From a checkpoint of a small transformer trained on Wikipedia.
Size: width 576, MLP 2304 tanh GELU.
MLP neurons of a small language model. Each row is named by its layer, matrix (down: output weights) and neuron, and shows model dimensions 432-527. Each number is 128 + 32 x the weight over its row's rms, rounded and kept within 0 to 255. Numbers have three digits each.
Before each neuron's rows is what it responds to, as a language model described it from the Wikipedia text at the highest values.

Description: Final piece of rare names. Last subword piece of an uncommon, often foreign proper name in lists or tables, e.g. Litmanen, Kvalbein, Debrecen, Ribbentrop.
L6.down1164:120078131151105133166162136080159114096165124092159120170129038123134153112169172118113112120109170119174116067125136114114098152059116091155150095162169113153158101093106125145174172084139124093127129149123080171089186111116158202096176119100122060146076099080090177140105128093142095112

Description: Noun-phrase modifiers after articles. Adjectives, participles and relative words inside a noun phrase after "a" or "his", e.g. a federally funded, a wealthy, a story that.
L14.down110:196125076133097090110104144131153189104104125130115100138142131167167077145145107177063125167117146167131161139135141149135067111149084147128119166129085177098130129111209092115110162136103168126136084170125171133114093166068167108168136111160087158143074055185101145138102139133156093098

Description: Digits after a colon. Digit tokens after a colon in times, durations and ratios (16:00, 2:10, 4:06, 57:20), weaker on other mid-number digits and scattered word pieces.
L3.down298:098163132131137105116123170110136143141156211119124146103115048146190121175143107153102150132135142174116123152152129126140103096170128121181203141147114081106159128108188085090130145110130145144149114119089117166095191190147114138113160144154102186096114155163158073128144097162129113157

Description: Mid-name subword pieces. Middle or final word pieces inside foreign proper names, often ending in -a (Ti-cha, Gaj-da, Fruška Gor-a), plus cell separators and numbers in statistics tables.
L14.down1599:139113199131100099124130138210147128134166036160153146092135121124161158143137203154158105148081137125097161133171098094139092119117157165146161153111150123185070160115095155131192119082152145110098155140143077114129147169149085153125093112172153138149095095070088153106074089048086118234

Description: Prepositions after noun phrases. Prepositions linking a preceding noun or participle to a following noun phrase, mostly of, also from, during, by, to, as in mouth of, covers of songs from, affected by.
L6.down1652:111102117118144147171153104113130100162060087157131147131167173205101082147115110124102117139120214125130095095139186129132131131120122103096102152122155112111132129138057152098113130115146147114120027146139140122133157177139132106088135075108122105134101147132110134122110154108104083154

Description: Complement-taking prepositions. Prepositions right after a noun, adjective or participle that demands an object, such as devoted to, hatred for, rumors regarding, greater than, partnership with.
L3.down256:140180114095162139112153122120125182074105105134113129130108070123141108157127072191093146115138141170123096167037155191151147061133089107125090150112150169151158155138166107099128142130103120155150127076128125135095122156087136148108177090131136115174138045145157103088140197137107101152

Description: Mid-word name pieces. Word pieces in the middle or at the end of proper names split into sub-tokens, e.g. Le-vin-e, E-ric, Rou-en, Lackawa-nna.
L3.down607:177081085099122128118146103113098125117121136125113181124116154111103106133108163099053166102098124154128103133111108125148089146102166111096166142117126137141154150152066154211109207166139148188132122144163118128162082125130097105108177118115098159125133199114106122110116166116136079137

Description: Line and heading ends. Line breaks and closing heading marks (==, ===) at the end of Wikipedia titles and section headings, and newlines after a paragraph's last sentence or a table row.
L6.down2148:132151157153176095140113114144134076084166146080142155103152077162143139126089112143031186158044141184115110150150123126149154092120116112145037130130101137075145124175187164145169101117160136172116136121150197098115145128059211114118170146164126143112168149151125116139145119137137068118

Description: List-introducing markers. Colons, "e.g.", "such as", "including" and "most notably" that announce an upcoming list of examples or members, as in "four isolated mountains:".
L6.down997:130127171114142077109160159102175171161152125161073154096140108120134146163090141130111100100132130153103085149132113084132154140161193063152094154125163099108209084139134132117153097109097187239170090119073129108170160111112087146120139126146183140147073123117071126108088121171123144174

Description: Inside multi-word names. Fires on the middle pieces of multi-word names and set phrases, often in lists and tables, e.g. Tamil Nadu, Pediocactus, Battle of the….
L14.down236:135118118087088104204145086167185132128115115097093234158196129099174146126187117127179163092089094040075084077182140081112189110171130123100139164156094086138166128125133118151106120172096053106131107104117144177105136103141154078074099137147119165142124137125127140110158169134176110123

Description: Final pieces of proper names. Last word-piece of a multi-token proper name, mostly foreign personal or place names, as in Saint-Sulp-ice, Whate-ly, Wärtsi-lä.
L6.down1864:132118184188079157151158111188180108126099167143107145148132145136165133115151161127063139099077165148126158120123122114172134121148127119133091113155146173127147118098102118121119141123095125158162089159115129100124127161121129125145132141106093152065113140087090146130097180063146125151

Description: Hyphenated compound second parts. Words right after a hyphen in compound modifiers, like 53-story, Japanese-born, Luxembourg-based, 45-yard; weaker on nouns such as named, journalist.
L3.down2014:122130153130137162128109100197136096066090190068099137130144088182115162150084087132120166118137151158148080141099177137109097077113126074161082130155129098120152166122172127076156107118107123143102075124152153133137169154065126135167106164141134163087143110132086113114109116056157126137

Description: Words after numbers. Mostly the word right after a numeral or quantity, like "five of", "2 percent", "36,094 kilometres", "424th"; also "ever" after superlatives.
L3.down2228:139119131193129162115143100155094118069191156139126099147164143150130128070152175148079169126141152117129088132117116093163126174152140075153090146172165155111092118159188107142141159135147035134132109119113116146103146096070126087125094107173124150141084197148084183048139163132125116153

Description: Units after numbers. Unit words and number endings that follow a numeral, such as yards, MB, mm, days, games, plus zeros and decimals in table cells.
L6.down900:106132160200123130143082190070184147161151121029123143114123072146108107130152117200103153099075147114130122157144164108186145103136142104153107149129122061135075116150119120140147131103117089193109123148077095135134128135127122131086088126092169151121180108129154097119142093205168121113

Description: Pre-noun-phrase connectives. Mid-sentence prepositions, conjunctions and verb endings that introduce a following noun phrase or gerund, such as in, of, before, by, "-ing".
L14.down772:156122161129060173184110113147181139129109127128168098124094107141103130163161123203096115111123082141138088167130127131120159127115147149177133075153131172140097128077098095167114078117122139134137117156145100147143113044105088106090130117157140148129109125127114124167094116131106077067

Description: "of" and heading closers. Two groups: the word "of" after a noun in Wikipedia prose, such as communities of, chain of, House of, and closing "==" of section headings like "==Geography==".
L3.down1664:108170114154123169067126119118152141063147076122112113111103141146098156050122159156122126129139109119146155133148136165079077119161066093171089098094176170193131140114101082141116154134148125133168119108159142137095137140107141134165117135153135155114122107124111139082126079125119067128

Description: Mid-word name fragments. Middle subword pieces inside rare or foreign proper names, such as Vit-thal, Maj-al-iwa, Rig-el-ian, often in table rows, plus occasional phrase completions like his way and Centre-back.
L3.down1174:140151182138117157085058080179146076199108122136175116136130142128128168079118113125181194142140142142158135074120169125140152114099140081137107154144117090090146171118110127086200116138132125133133132157097105155063164226164105145091165151108156166115134149129104127128148160125133126157